From a checkpoint of a small transformer trained on Wikipedia.
Architecture: LayerNorm before each block, no biases in attention or MLP, untied embeddings.
MLP neurons of a small language model. Each row is named by its layer, matrix (gate and up: input weights) and neuron, and shows model dimensions 0-95. Each number is 200 + 40 x the weight over its row's rms, rounded and kept within 0 to 999. A neuron's up and down rows have the sign that makes its largest values positive.
A block is one neuron, or neurons of one layer that tend to fire together. After each block is what it responds to, as a language model described it from the Wikipedia text at the highest values.

L6.gate158,175,208,203,186,213,203,160,169,126,208,160,167,218,150,208,134,117,215,168,119,213,224,185,240,231,193,177,164,158,170,196,204,214,196,251,202,188,209,199,294,191,208,174,237,183,199,171,177,188,286,193,174,221,149,147,178,260,233,128,230,178,123,176,265,204,189,192,227,208,272,179,277,78,192,282,150,201,179,204,164,151,229,166,219,232,172,199,210,185,228,268,167,231,142,221,219
L6.up158,166,177,192,214,248,264,195,168,202,199,104,191,229,211,161,220,155,200,216,210,249,209,187,188,254,133,282,190,185,164,247,164,173,156,247,189,163,194,254,211,202,200,141,244,187,263,109,243,217,215,190,172,230,227,215,154,215,211,146,213,236,176,244,262,219,178,152,180,320,176,179,246,227,232,233,236,125,226,223,141,224,247,247,234,234,206,235,234,238,223,205,201,196,208,192,140
L6.gate180,129,277,225,263,163,276,259,186,127,201,235,154,220,236,188,202,150,237,229,232,270,197,201,216,171,217,158,170,152,165,258,206,240,137,235,216,202,197,208,240,176,176,201,213,131,248,190,167,209,234,224,199,166,168,223,236,78,182,160,186,142,188,188,237,207,186,236,242,173,171,169,213,217,267,182,192,240,197,149,168,163,198,245,238,177,179,179,228,240,232,139,183,226,230,186,188
L6.up180,188,279,194,184,207,200,146,134,181,198,223,171,216,218,234,185,239,222,141,214,214,228,165,206,162,213,217,146,187,243,180,212,178,243,210,267,201,273,208,253,189,233,129,236,171,213,219,185,167,180,198,123,197,140,157,171,196,249,217,147,248,200,252,279,252,132,210,184,238,198,210,234,208,211,197,148,184,208,213,196,247,168,256,174,179,215,246,236,183,224,155,215,182,212,143,208
L6.gate264,116,206,174,281,165,152,189,225,185,190,93,222,200,264,269,183,124,188,220,182,265,197,180,233,267,227,162,184,300,253,234,193,209,200,130,234,243,219,133,192,239,172,191,231,194,140,168,196,293,179,151,240,186,222,189,214,195,231,187,226,175,135,175,204,191,159,180,208,190,201,85,219,180,212,220,187,197,156,168,175,269,224,248,239,241,164,85,249,192,200,143,166,282,207,246,276
L6.up264,189,233,129,232,213,170,170,234,249,239,181,169,137,259,229,155,122,209,210,200,227,156,199,183,260,217,249,187,248,264,179,232,261,188,195,191,291,202,173,199,186,183,203,295,159,234,108,225,272,158,160,195,102,188,218,189,250,226,178,204,161,136,188,228,195,199,172,218,258,219,208,227,224,168,191,229,201,209,204,230,238,204,154,227,163,197,241,179,301,208,121,154,224,239,209,208
L6.gate501,219,255,177,209,199,223,170,124,213,205,196,193,207,197,167,249,223,141,184,205,198,142,176,106,163,214,153,236,223,172,205,222,220,214,300,234,257,200,154,278,216,191,243,178,192,206,161,99,227,166,235,191,239,226,253,217,202,253,155,155,225,163,195,171,179,96,183,173,134,267,163,258,244,157,152,245,143,125,237,252,197,259,177,232,234,212,269,148,198,131,121,206,192,164,190,195
L6.up501,248,149,230,141,217,181,154,165,141,198,204,145,180,213,125,229,204,170,268,175,166,175,172,228,248,180,219,270,202,257,174,199,123,216,125,206,283,201,222,183,206,169,183,233,188,167,203,146,248,252,226,209,185,156,193,207,208,240,222,296,217,172,265,192,178,257,171,203,230,181,243,195,99,227,308,169,195,185,239,204,177,197,153,211,199,181,166,196,189,190,290,265,214,184,258,126
L6.gate908,243,206,241,277,146,216,206,169,148,133,211,184,166,222,231,233,223,184,232,194,203,216,191,152,304,236,278,166,170,200,198,220,177,140,227,196,204,211,168,179,223,165,120,174,292,228,191,178,168,283,183,209,207,176,208,170,214,227,142,217,133,173,175,215,176,119,187,183,210,230,273,156,193,196,196,204,131,126,112,216,194,227,285,177,231,194,172,217,224,173,201,182,266,185,257,241
L6.up908,274,201,203,206,256,199,209,199,170,154,208,247,256,199,222,122,199,177,160,202,205,177,235,174,218,246,161,174,236,153,191,238,274,277,217,176,158,161,182,172,261,231,193,185,154,216,177,171,173,194,307,204,273,101,220,172,178,232,217,214,133,184,188,265,174,167,235,252,223,151,192,242,203,198,153,144,222,233,144,275,166,256,140,178,242,163,230,183,206,242,201,274,243,179,203,157
L6.gate1259,168,200,239,197,204,185,143,139,149,183,163,188,207,189,210,168,230,209,169,181,212,270,187,234,235,245,178,166,176,241,159,217,164,212,212,288,190,218,217,143,250,230,151,260,302,189,185,259,228,153,158,248,198,198,227,202,229,190,195,147,168,149,195,249,235,135,266,171,246,189,153,284,200,151,162,228,207,254,248,190,168,172,231,162,234,227,143,241,237,151,208,154,234,234,217,235
L6.up1259,200,178,164,214,197,194,178,135,167,213,190,226,227,215,260,190,233,217,224,164,244,256,178,177,248,171,203,239,140,189,244,223,198,189,220,279,262,172,150,227,279,190,239,223,179,215,204,227,236,203,147,207,272,232,226,165,245,188,120,199,187,109,230,231,224,164,174,103,257,221,168,190,183,171,263,189,218,217,179,219,236,210,179,173,222,239,150,194,240,146,146,224,202,246,124,234
L6.gate1333,182,210,260,183,252,167,127,169,188,214,230,189,270,182,225,199,144,253,185,183,163,190,218,207,229,193,212,207,265,225,202,165,285,197,155,224,220,246,200,223,183,201,170,208,135,213,165,210,151,198,144,230,216,191,253,226,227,242,173,125,248,156,263,235,217,187,170,190,135,260,190,221,206,176,225,194,210,266,243,193,208,252,257,167,188,150,190,144,242,244,153,157,219,213,125,141
L6.up1333,181,261,265,206,251,176,198,195,224,206,184,144,202,226,189,229,182,273,177,213,173,164,256,249,209,178,170,209,130,226,179,231,263,225,126,206,154,216,129,241,259,185,166,242,210,187,216,184,189,202,188,184,106,216,207,211,229,208,234,176,179,167,210,244,204,153,242,214,209,279,195,222,220,213,164,233,178,265,188,173,255,265,207,178,139,114,146,205,189,187,189,190,179,218,138,120
L6.gate1467,172,196,242,246,232,192,173,158,236,220,214,258,159,260,140,183,255,155,193,164,228,227,207,207,235,239,219,145,232,233,197,201,177,189,193,299,187,214,167,129,213,197,131,277,275,274,168,177,203,197,165,150,83,189,181,232,152,140,199,194,165,155,194,227,221,143,210,148,166,136,196,226,241,237,278,199,232,197,127,215,235,200,221,241,183,164,170,162,190,191,206,240,139,203,211,204
L6.up1467,172,216,198,220,160,225,149,184,237,231,219,203,132,145,205,221,175,203,252,148,226,187,199,152,231,171,200,153,136,239,142,219,187,212,146,203,253,245,200,190,209,218,202,244,147,217,169,161,177,219,205,160,240,180,205,174,220,171,204,205,203,143,193,289,159,159,239,159,252,169,201,164,120,170,248,242,170,214,153,195,190,247,147,192,211,272,171,231,179,197,232,240,172,190,196,154
Responds to: Time-reference tokens in history

L6.gate294,162,236,175,196,246,230,248,179,242,216,225,218,260,250,175,217,141,197,202,209,229,212,194,204,180,144,232,228,263,231,124,217,175,155,194,183,207,324,227,176,249,201,172,230,150,150,171,193,226,191,189,188,237,254,207,205,204,214,224,211,204,215,116,106,263,99,238,184,156,173,234,176,143,184,198,226,191,228,174,196,252,101,165,191,175,224,154,181,280,209,202,224,249,191,201,175
L6.up294,173,199,181,159,156,185,256,290,230,123,217,254,181,174,224,178,223,135,182,219,256,190,218,197,246,193,142,187,211,216,139,195,156,174,210,154,245,252,214,226,248,200,270,161,167,153,158,238,190,177,248,244,237,259,165,212,186,228,236,167,221,227,258,164,182,159,198,201,202,213,242,180,213,131,196,239,233,177,186,193,156,190,226,245,298,185,165,239,206,185,223,177,253,166,132,215
L6.gate432,110,182,219,193,179,311,241,258,213,198,171,206,185,127,239,136,264,215,124,180,132,192,202,230,205,206,186,141,120,248,197,253,249,191,204,157,142,257,179,124,178,265,159,255,227,254,208,180,244,221,233,278,211,217,189,165,135,241,163,220,247,207,275,184,186,142,185,182,212,168,178,148,196,185,222,257,196,195,246,234,257,275,156,251,179,184,157,155,226,191,185,212,273,154,194,193
L6.up432,147,216,200,204,186,198,206,171,126,135,160,275,226,176,209,247,230,175,171,221,152,190,251,180,172,215,179,202,181,212,234,185,180,121,230,175,200,178,154,224,194,135,215,162,236,248,201,188,192,137,158,152,221,165,208,141,233,205,255,220,209,228,199,195,266,209,143,188,244,137,205,202,213,187,151,216,227,222,266,220,221,241,245,157,200,137,141,213,223,209,188,252,180,252,250,238
L6.gate455,209,162,211,169,198,217,161,218,207,224,256,259,167,199,148,149,127,249,225,199,156,229,171,245,242,174,118,190,206,198,254,259,231,203,114,263,203,212,190,313,172,179,237,181,201,245,266,216,153,156,169,267,161,241,152,160,133,194,250,244,239,222,218,211,232,210,190,185,188,192,223,177,145,233,124,188,249,141,275,221,214,218,308,206,188,205,188,258,203,163,249,216,212,256,127,209
L6.up455,188,191,208,161,191,221,135,146,201,211,224,211,186,147,234,225,223,161,161,214,176,171,193,174,207,237,239,211,319,172,163,157,180,201,189,222,237,241,205,200,273,304,202,193,238,212,98,171,207,154,167,201,267,175,143,187,203,211,181,196,234,211,214,222,190,255,171,176,187,138,172,165,192,221,242,179,255,209,197,176,182,250,258,171,199,133,137,196,264,238,183,208,187,207,153,278
L6.gate511,200,222,183,119,235,161,165,238,203,200,212,280,213,242,163,261,185,210,190,195,173,161,193,136,146,213,212,183,250,216,125,226,150,205,151,200,254,233,154,223,246,124,269,216,246,200,160,142,177,173,225,201,212,259,158,243,178,240,245,218,242,202,198,241,173,141,175,162,176,191,142,186,189,163,199,177,221,136,156,237,222,213,225,205,229,201,170,221,262,278,166,230,305,196,237,237
L6.up511,139,223,182,152,223,244,193,225,168,205,240,279,191,182,105,222,229,156,246,242,189,189,197,215,193,167,217,211,141,217,192,183,182,216,163,230,162,270,212,225,239,165,168,185,131,273,192,151,222,211,200,196,119,207,206,236,186,190,158,173,302,193,77,235,283,138,189,171,201,192,166,150,237,174,229,219,219,195,207,258,245,229,246,190,180,257,118,197,175,210,204,219,256,253,105,206
L6.gate777,212,256,172,237,250,229,160,302,222,160,239,269,168,243,223,206,220,174,175,154,153,201,159,205,240,191,148,177,224,167,185,184,150,205,209,141,228,266,205,157,224,174,257,126,139,119,189,217,190,187,240,217,213,248,221,155,188,168,226,160,235,310,203,151,234,204,204,145,169,220,182,140,144,173,264,224,241,191,232,218,204,160,273,264,187,143,125,197,274,213,229,223,286,192,122,229
L6.up777,206,258,156,177,234,247,256,263,212,151,175,172,234,177,251,202,212,195,146,210,204,246,205,194,164,161,117,158,139,199,205,204,186,230,179,155,230,259,193,169,182,226,220,226,150,201,170,203,228,190,208,253,204,203,199,240,292,200,176,230,148,210,219,142,258,193,209,267,219,171,241,222,197,228,187,197,145,228,219,236,249,163,222,205,186,228,206,233,217,237,177,195,190,148,252,244
L6.gate876,181,134,228,165,176,258,172,168,197,127,191,185,160,140,198,170,260,193,220,209,204,220,187,205,142,132,189,220,229,135,111,217,185,147,164,185,291,254,230,243,233,201,287,133,148,209,248,201,212,201,242,228,251,250,214,222,191,155,191,237,213,205,242,276,195,198,182,129,117,193,189,171,202,156,231,207,294,207,204,136,175,227,325,163,212,152,209,199,261,243,170,180,296,211,126,269
L6.up876,217,241,206,228,250,241,211,165,251,212,189,263,201,180,222,224,159,165,184,168,204,169,191,239,200,185,211,241,231,285,114,192,197,131,220,245,216,189,231,133,142,231,210,234,174,228,169,108,165,208,220,226,257,244,167,146,174,168,213,225,268,260,138,205,164,195,167,170,146,193,210,148,194,219,223,231,301,233,232,208,212,203,169,181,216,179,255,215,253,242,192,192,267,219,161,217
L6.gate918,206,124,174,131,155,236,220,121,157,227,145,143,194,203,211,206,240,222,258,167,208,176,125,242,262,285,207,179,230,198,217,153,249,192,166,189,162,128,199,236,132,193,208,141,175,236,227,173,204,140,204,290,245,181,198,218,222,265,188,212,219,238,155,182,176,187,161,234,119,218,200,162,215,200,230,156,207,201,205,253,232,222,159,231,158,137,183,137,196,203,195,228,263,155,175,273
L6.up918,193,228,267,210,120,279,125,177,160,141,121,275,195,132,200,166,253,206,135,228,263,243,175,135,184,209,156,255,227,231,185,236,263,261,172,190,177,190,156,228,173,186,252,113,129,233,177,216,221,231,234,211,149,308,234,184,231,195,251,231,153,200,190,200,159,203,214,164,160,185,140,174,240,253,206,153,181,126,138,268,200,184,262,145,191,212,184,135,174,238,179,146,214,187,295,189
L6.gate1256,242,226,164,211,247,256,123,189,194,157,292,145,191,195,198,194,244,250,223,259,199,165,172,235,123,208,195,167,194,227,156,166,178,188,137,194,250,191,122,188,202,233,237,208,187,168,260,245,205,171,136,249,160,240,156,183,236,212,90,211,225,206,232,186,268,219,261,211,199,202,211,189,160,228,136,251,256,217,164,204,206,259,188,274,131,161,208,171,245,136,201,185,234,252,248,233
L6.up1256,208,195,223,145,224,231,169,235,252,149,250,226,219,226,118,213,243,224,200,150,165,208,186,195,239,204,178,180,218,155,172,220,153,214,144,206,276,231,214,163,254,212,232,195,194,120,166,167,201,181,210,303,159,171,175,178,273,247,189,125,203,216,197,241,237,190,205,209,180,217,179,246,222,226,212,216,280,261,190,219,211,191,173,212,203,179,204,167,244,218,208,256,202,152,228,209
Responds to: Before next sequence number

L4.gate93,163,227,212,190,159,245,202,166,163,278,147,179,240,238,241,260,201,260,179,216,166,259,146,234,232,208,216,204,233,193,152,257,229,170,137,264,177,159,175,206,302,214,156,220,177,238,116,174,124,139,130,223,238,187,163,243,216,203,158,190,189,104,208,251,251,151,155,218,274,194,153,232,205,177,259,206,213,190,213,204,197,243,229,161,169,134,104,239,229,244,202,158,202,267,183,225
L4.up93,181,214,224,139,146,303,228,178,156,209,166,155,310,263,214,207,190,224,207,231,173,284,226,233,305,224,192,205,207,203,146,249,287,186,235,264,235,173,183,165,278,204,120,265,205,213,161,180,140,133,157,183,213,213,190,264,144,188,147,213,193,191,261,250,250,201,172,251,260,212,145,226,210,173,216,202,176,153,153,226,170,249,208,216,275,220,143,236,258,223,180,130,227,261,166,212
Responds to: Historical date tokens

L4.gate1351,211,215,154,177,157,235,199,200,169,240,293,220,220,225,190,191,319,218,240,251,180,175,149,224,198,162,164,285,202,235,206,228,268,210,213,157,212,207,222,218,237,119,240,184,126,213,222,212,189,153,211,228,252,191,165,239,171,231,217,173,250,173,218,195,215,242,168,128,217,165,259,201,188,240,192,191,298,211,190,193,163,205,251,235,230,238,216,161,208,216,225,133,187,172,144,139
L4.up1351,195,192,225,240,188,222,209,160,207,182,174,284,175,241,203,180,187,169,165,190,189,183,192,176,281,146,183,131,199,179,183,197,192,225,161,207,207,192,166,165,189,106,243,114,196,245,158,179,251,192,192,173,201,254,216,304,212,116,259,181,269,266,130,161,151,212,105,139,261,229,190,235,222,250,232,249,277,244,219,197,172,145,258,161,232,151,125,190,183,174,228,75,155,225,201,178
Responds to: Number-range separators in tables

L2.gate193,257,153,239,217,167,223,218,191,164,229,179,229,177,230,232,178,240,193,212,256,216,184,123,226,203,113,214,291,239,199,214,149,188,175,121,278,156,229,191,148,164,192,168,163,187,124,201,219,214,146,213,171,212,279,173,194,220,219,259,165,261,250,265,270,153,178,158,156,232,227,234,227,181,217,214,226,170,249,222,162,181,204,165,200,219,182,204,172,189,227,158,193,260,245,212,137
L2.up193,156,121,152,188,246,249,214,161,197,187,189,143,208,277,190,184,237,318,208,286,188,249,207,147,174,232,222,235,248,198,252,149,213,165,150,220,263,226,236,136,209,257,209,165,204,192,221,233,146,172,155,208,213,183,231,229,193,205,198,149,231,188,248,246,171,244,166,203,220,144,266,280,273,165,270,198,202,199,124,178,162,216,152,228,182,229,192,172,260,202,205,164,150,167,136,259
L2.gate556,207,150,282,238,159,126,147,213,243,142,183,174,200,222,184,113,128,147,193,212,162,261,164,213,226,247,225,187,232,204,180,207,185,167,224,205,184,215,166,286,283,227,211,208,247,142,231,183,102,182,263,208,158,251,172,190,203,191,175,167,99,174,200,173,259,211,201,170,167,204,148,198,165,180,215,236,133,274,237,125,127,203,183,171,155,201,202,137,214,157,168,246,198,241,220,218
L2.up556,182,154,244,157,189,177,207,166,173,151,245,187,232,179,225,154,244,204,204,187,222,231,198,203,302,196,229,267,187,194,147,205,265,189,230,193,221,215,209,162,188,183,175,184,248,171,261,119,212,223,178,199,191,236,183,140,153,203,149,186,122,111,240,131,235,140,204,233,188,255,218,233,142,133,165,260,228,245,190,178,198,227,226,246,171,268,151,131,177,201,299,174,190,214,181,201
L2.gate630,168,149,225,193,147,198,151,221,206,153,296,192,252,193,237,170,287,263,166,233,212,246,190,196,193,209,207,196,191,103,155,144,223,163,200,192,212,112,198,162,190,241,204,221,188,237,238,153,266,218,238,188,264,233,177,199,261,199,286,142,215,191,172,144,104,235,295,274,198,197,203,243,133,145,197,179,235,213,132,165,233,218,208,308,227,165,224,110,231,207,151,224,145,207,150,243
L2.up630,214,178,198,219,194,225,209,233,249,174,162,225,220,165,214,206,201,69,221,223,231,156,181,195,224,157,149,201,196,244,113,225,337,259,214,226,175,168,119,218,193,183,199,136,171,133,237,220,248,147,140,183,240,244,207,188,227,229,187,236,262,182,225,236,155,124,167,197,143,183,186,217,219,283,138,212,147,275,121,148,203,222,208,217,199,191,182,208,205,209,252,186,199,242,255,220
L2.gate710,111,168,173,172,139,254,233,133,228,191,189,119,201,234,203,162,190,266,135,156,166,218,260,161,190,131,211,182,249,126,237,186,216,204,188,237,276,235,246,227,213,230,176,194,224,133,175,236,181,228,227,212,260,250,177,204,205,202,174,135,198,141,276,178,247,209,188,243,306,256,230,195,153,186,202,227,208,266,162,178,120,222,243,192,201,159,216,219,185,211,193,199,153,181,186,209
L2.up710,250,143,177,220,194,226,145,185,258,233,203,219,215,248,251,273,237,219,150,167,143,257,228,231,218,148,178,235,209,177,121,173,175,282,141,224,203,251,279,222,180,230,196,219,227,127,208,226,234,224,129,180,239,262,92,238,205,213,217,171,229,186,228,277,195,166,188,238,219,275,128,219,235,180,170,197,148,224,226,203,213,201,214,133,242,238,158,196,107,196,171,237,175,282,204,179
L2.gate885,172,126,214,167,194,198,198,203,229,193,204,112,242,152,194,206,225,224,229,204,206,209,176,167,204,178,161,171,205,207,153,68,146,224,195,275,160,228,193,132,222,135,87,222,220,170,199,210,168,182,234,143,150,247,159,216,222,123,213,144,107,188,214,199,227,215,145,172,138,188,155,227,153,163,135,186,212,247,176,229,222,242,162,195,145,173,193,179,214,226,222,188,226,245,174,221
L2.up885,136,193,126,159,165,228,236,248,250,134,302,239,203,224,217,244,180,208,286,228,214,266,228,253,218,262,113,191,255,219,193,210,195,157,219,230,200,269,227,243,213,147,244,244,210,173,205,213,147,231,182,266,210,142,235,179,179,161,181,196,187,256,283,182,214,152,194,191,219,164,238,197,160,209,252,197,162,157,236,207,172,268,194,293,261,188,256,163,200,187,222,200,140,240,214,272
L2.gate1355,265,205,211,182,266,185,171,185,234,251,251,192,177,131,153,182,242,179,243,204,264,253,166,220,179,152,176,189,195,293,167,167,211,245,182,191,188,189,190,190,164,178,151,165,92,241,240,210,162,189,196,177,207,230,171,261,225,184,209,241,203,194,273,227,188,213,193,164,147,332,206,193,300,213,193,230,123,168,142,174,189,162,182,92,191,132,188,168,202,201,192,187,190,196,191,143
L2.up1355,239,278,241,181,134,170,151,192,253,199,182,152,189,172,172,93,177,180,188,217,264,157,133,178,132,229,167,222,211,161,168,231,267,152,177,160,215,264,244,221,285,265,241,242,140,227,166,158,152,217,153,183,220,265,172,279,238,231,213,281,193,184,228,241,272,166,180,250,127,192,181,204,175,242,167,228,240,210,204,148,269,179,196,230,243,140,90,130,225,303,236,166,229,207,155,148
L2.gate1463,220,279,141,209,198,156,120,256,171,295,152,140,189,197,258,192,124,132,243,205,127,183,248,192,274,213,190,194,209,194,177,235,179,220,170,110,198,170,200,244,174,195,206,158,177,226,220,155,208,193,218,165,216,108,214,155,181,146,208,230,148,181,213,182,211,139,205,194,200,313,240,173,168,230,194,205,258,226,181,261,220,223,189,253,247,137,157,124,265,211,199,186,198,214,172,111
L2.up1463,273,201,209,190,205,171,190,235,167,243,174,161,253,167,208,266,151,234,215,246,242,168,190,162,266,194,190,130,162,169,219,192,206,224,247,101,215,203,128,226,310,182,214,220,241,228,222,190,118,212,157,184,213,241,230,187,273,167,170,160,229,128,231,207,201,138,207,166,225,207,171,239,218,211,169,153,207,159,190,173,182,153,149,170,164,198,188,189,158,171,148,152,226,207,287,157
L2.gate1477,153,183,198,147,173,229,175,143,271,193,236,147,163,207,191,154,172,198,264,219,194,185,147,217,279,145,176,236,208,190,153,114,215,209,213,126,227,214,225,207,220,170,224,194,148,248,196,175,155,213,189,238,192,240,150,242,220,214,162,174,201,230,218,195,126,132,195,230,153,230,198,242,199,211,184,252,138,248,271,192,234,211,139,167,187,200,164,182,218,138,221,195,201,272,249,149
L2.up1477,190,169,207,193,168,171,130,144,205,232,283,155,202,204,191,161,212,170,220,229,190,238,77,224,188,211,203,222,236,124,136,125,158,180,141,135,265,200,219,200,221,173,275,190,152,210,232,232,228,162,203,192,229,203,157,191,184,217,186,174,216,234,235,221,221,162,188,214,188,188,228,213,218,151,161,269,103,201,191,150,188,196,134,123,153,213,158,173,250,180,226,207,106,211,232,164
Responds to: Time-period phrase endings

L2.gate50,233,244,139,244,212,196,232,205,195,202,212,259,143,183,191,218,237,151,234,271,272,201,144,208,202,121,216,123,276,204,283,156,193,176,158,168,174,257,147,163,159,184,270,146,165,190,196,232,217,221,180,170,224,250,217,139,216,202,194,188,263,228,187,204,200,224,134,210,172,204,243,196,228,204,266,238,230,208,199,235,170,175,138,205,235,194,310,141,181,165,191,169,233,214,200,192
L2.up50,160,260,155,166,101,218,148,201,162,200,228,258,194,205,173,199,173,136,235,261,181,161,124,220,235,134,239,206,158,221,199,273,132,190,197,201,222,231,189,229,169,211,239,180,250,309,202,201,181,233,147,206,210,199,173,175,164,170,209,174,198,189,220,161,175,205,152,159,174,231,176,210,314,215,170,250,193,231,176,205,194,164,176,187,179,177,220,266,307,206,98,148,181,122,149,182
L2.gate106,165,258,188,308,195,194,141,237,184,208,204,206,243,207,180,201,201,198,216,197,204,209,245,248,236,281,192,186,195,241,228,249,148,176,220,186,178,267,191,130,178,237,133,195,232,271,228,197,142,249,230,219,175,230,223,216,181,162,158,226,182,212,148,201,189,255,200,219,250,194,213,193,187,163,157,232,222,231,177,217,186,129,207,220,194,230,170,158,235,187,63,192,213,165,211,212
L2.up106,191,271,156,154,200,177,219,184,235,181,157,201,135,210,132,150,180,242,154,179,223,191,261,197,235,206,230,249,248,177,217,199,207,229,209,175,222,252,269,194,264,217,157,207,219,244,234,151,184,235,178,176,278,173,238,184,243,156,161,235,184,165,193,191,228,154,210,217,182,164,151,207,152,246,165,222,205,198,229,101,234,217,261,151,215,229,221,182,194,170,266,192,150,265,250,258
L2.gate199,168,162,192,225,174,179,195,253,173,248,260,213,204,126,144,132,239,230,90,249,224,257,194,161,140,150,104,179,215,244,255,186,201,153,175,235,224,224,233,168,201,184,201,160,227,199,183,154,118,209,128,234,245,240,158,108,178,176,171,200,195,199,160,215,216,176,202,140,227,247,226,184,264,251,261,203,210,252,229,236,232,197,230,176,155,151,196,171,231,158,211,142,202,217,236,199
L2.up199,189,195,178,210,144,280,198,208,169,240,237,210,221,211,124,228,175,222,227,243,152,178,176,186,226,127,181,173,223,242,171,185,201,198,175,197,191,267,207,147,194,180,236,160,222,225,205,102,252,231,176,195,198,255,172,133,218,197,175,183,208,164,243,150,203,265,218,175,172,147,221,197,293,275,163,107,162,261,199,203,226,167,182,161,206,201,238,144,233,223,180,169,207,199,221,181
L2.gate340,192,188,211,243,256,207,132,106,143,141,256,229,241,248,131,227,215,195,217,194,199,145,211,192,232,165,209,163,198,255,170,227,149,227,194,243,191,262,159,222,173,147,155,138,237,216,173,174,164,170,260,242,223,180,237,162,270,190,206,206,269,168,147,160,166,150,175,271,245,239,234,217,179,199,163,183,205,188,223,240,206,162,157,117,153,219,246,165,232,203,219,251,199,184,171,189
L2.up340,149,145,231,288,252,174,150,245,213,144,174,154,196,202,131,188,231,268,207,146,219,189,221,209,193,204,167,224,169,172,155,188,225,221,162,236,188,233,159,241,173,256,229,178,218,148,221,175,250,229,208,221,271,212,120,144,168,177,213,199,172,294,173,247,202,224,215,245,233,152,183,225,204,232,242,147,161,132,258,196,189,173,238,155,218,231,232,279,240,184,174,192,242,178,174,186
L2.gate594,214,231,185,191,210,228,177,180,201,152,200,257,172,288,187,189,193,224,184,189,272,157,177,265,170,210,213,138,204,182,265,225,186,201,179,182,157,177,155,146,187,223,157,187,231,206,269,198,175,155,204,158,217,257,166,213,161,200,256,154,196,177,154,252,244,181,140,168,257,219,258,189,224,140,208,113,170,229,195,267,209,231,118,186,212,214,226,134,180,179,196,131,208,265,177,188
L2.up594,203,216,154,199,220,200,180,195,230,219,272,232,163,219,146,165,250,189,209,154,192,242,213,256,196,202,182,125,256,222,260,176,239,183,147,192,200,218,151,156,179,232,168,177,181,243,250,211,177,199,261,114,186,291,233,180,205,252,276,192,226,153,215,239,215,180,152,205,263,233,218,207,211,251,234,171,176,215,256,260,259,249,212,190,199,180,187,160,181,104,197,211,207,290,164,202
L2.gate852,243,218,140,200,209,196,289,174,268,153,202,167,219,171,178,200,160,279,185,173,259,212,221,231,208,153,199,191,199,188,280,172,204,164,183,174,195,212,186,218,211,170,167,208,148,154,119,219,194,173,152,167,187,261,184,162,226,198,232,198,219,268,208,217,234,220,156,113,276,272,226,158,143,164,253,140,173,185,243,272,225,230,215,218,214,235,135,231,155,243,190,175,191,179,191,149
L2.up852,258,263,193,140,244,154,204,181,244,150,276,223,249,202,148,228,188,303,209,211,250,163,247,229,243,166,193,205,185,241,294,230,196,195,175,224,184,189,127,252,208,189,198,147,240,227,205,214,181,184,158,172,204,172,195,206,178,202,198,146,195,182,171,211,193,181,183,217,295,250,240,229,170,167,156,202,176,177,205,250,188,254,148,109,201,235,129,124,225,179,219,204,188,238,174,208
L2.gate1322,155,136,186,258,243,152,116,226,229,206,233,221,267,190,154,121,212,192,225,204,171,272,268,186,246,196,261,212,157,234,224,200,141,207,254,202,196,201,231,205,193,205,211,233,140,154,190,224,276,274,207,227,162,221,178,207,241,184,201,125,214,245,212,226,157,254,224,132,210,201,247,166,196,180,222,249,219,225,230,204,262,227,128,174,167,164,230,260,211,225,164,206,214,197,180,121
L2.up1322,231,209,185,219,174,188,159,234,186,159,169,192,240,245,141,178,212,141,261,236,167,267,296,188,201,187,203,208,230,133,158,196,188,234,223,240,216,201,149,204,153,189,247,166,178,237,180,187,244,205,174,193,182,216,252,262,192,212,157,220,236,162,256,202,155,216,183,194,244,238,216,150,192,174,199,219,290,223,177,155,172,108,192,197,211,179,151,231,220,184,190,232,244,200,205,170
L2.gate1486,205,243,150,198,216,214,212,252,184,218,151,173,145,139,215,128,216,213,258,248,242,186,216,203,158,169,173,182,250,243,218,268,82,199,168,173,153,218,199,135,203,250,265,159,244,191,250,218,124,260,162,255,224,226,311,135,169,171,214,242,244,226,160,220,268,193,183,201,156,136,218,125,200,129,243,222,161,160,239,222,229,233,231,173,209,176,200,189,217,190,257,154,152,215,172,249
L2.up1486,196,261,200,177,194,198,156,249,185,155,217,213,185,188,168,179,188,156,243,268,160,200,144,223,263,187,225,188,221,255,135,194,87,194,168,148,124,191,186,236,187,235,148,219,260,215,215,219,242,216,129,201,191,204,273,209,234,263,151,151,212,227,279,227,157,263,157,157,247,182,182,161,232,127,223,203,154,229,189,260,201,172,148,204,187,201,219,168,241,188,183,153,193,216,204,144
Responds to: Table header separators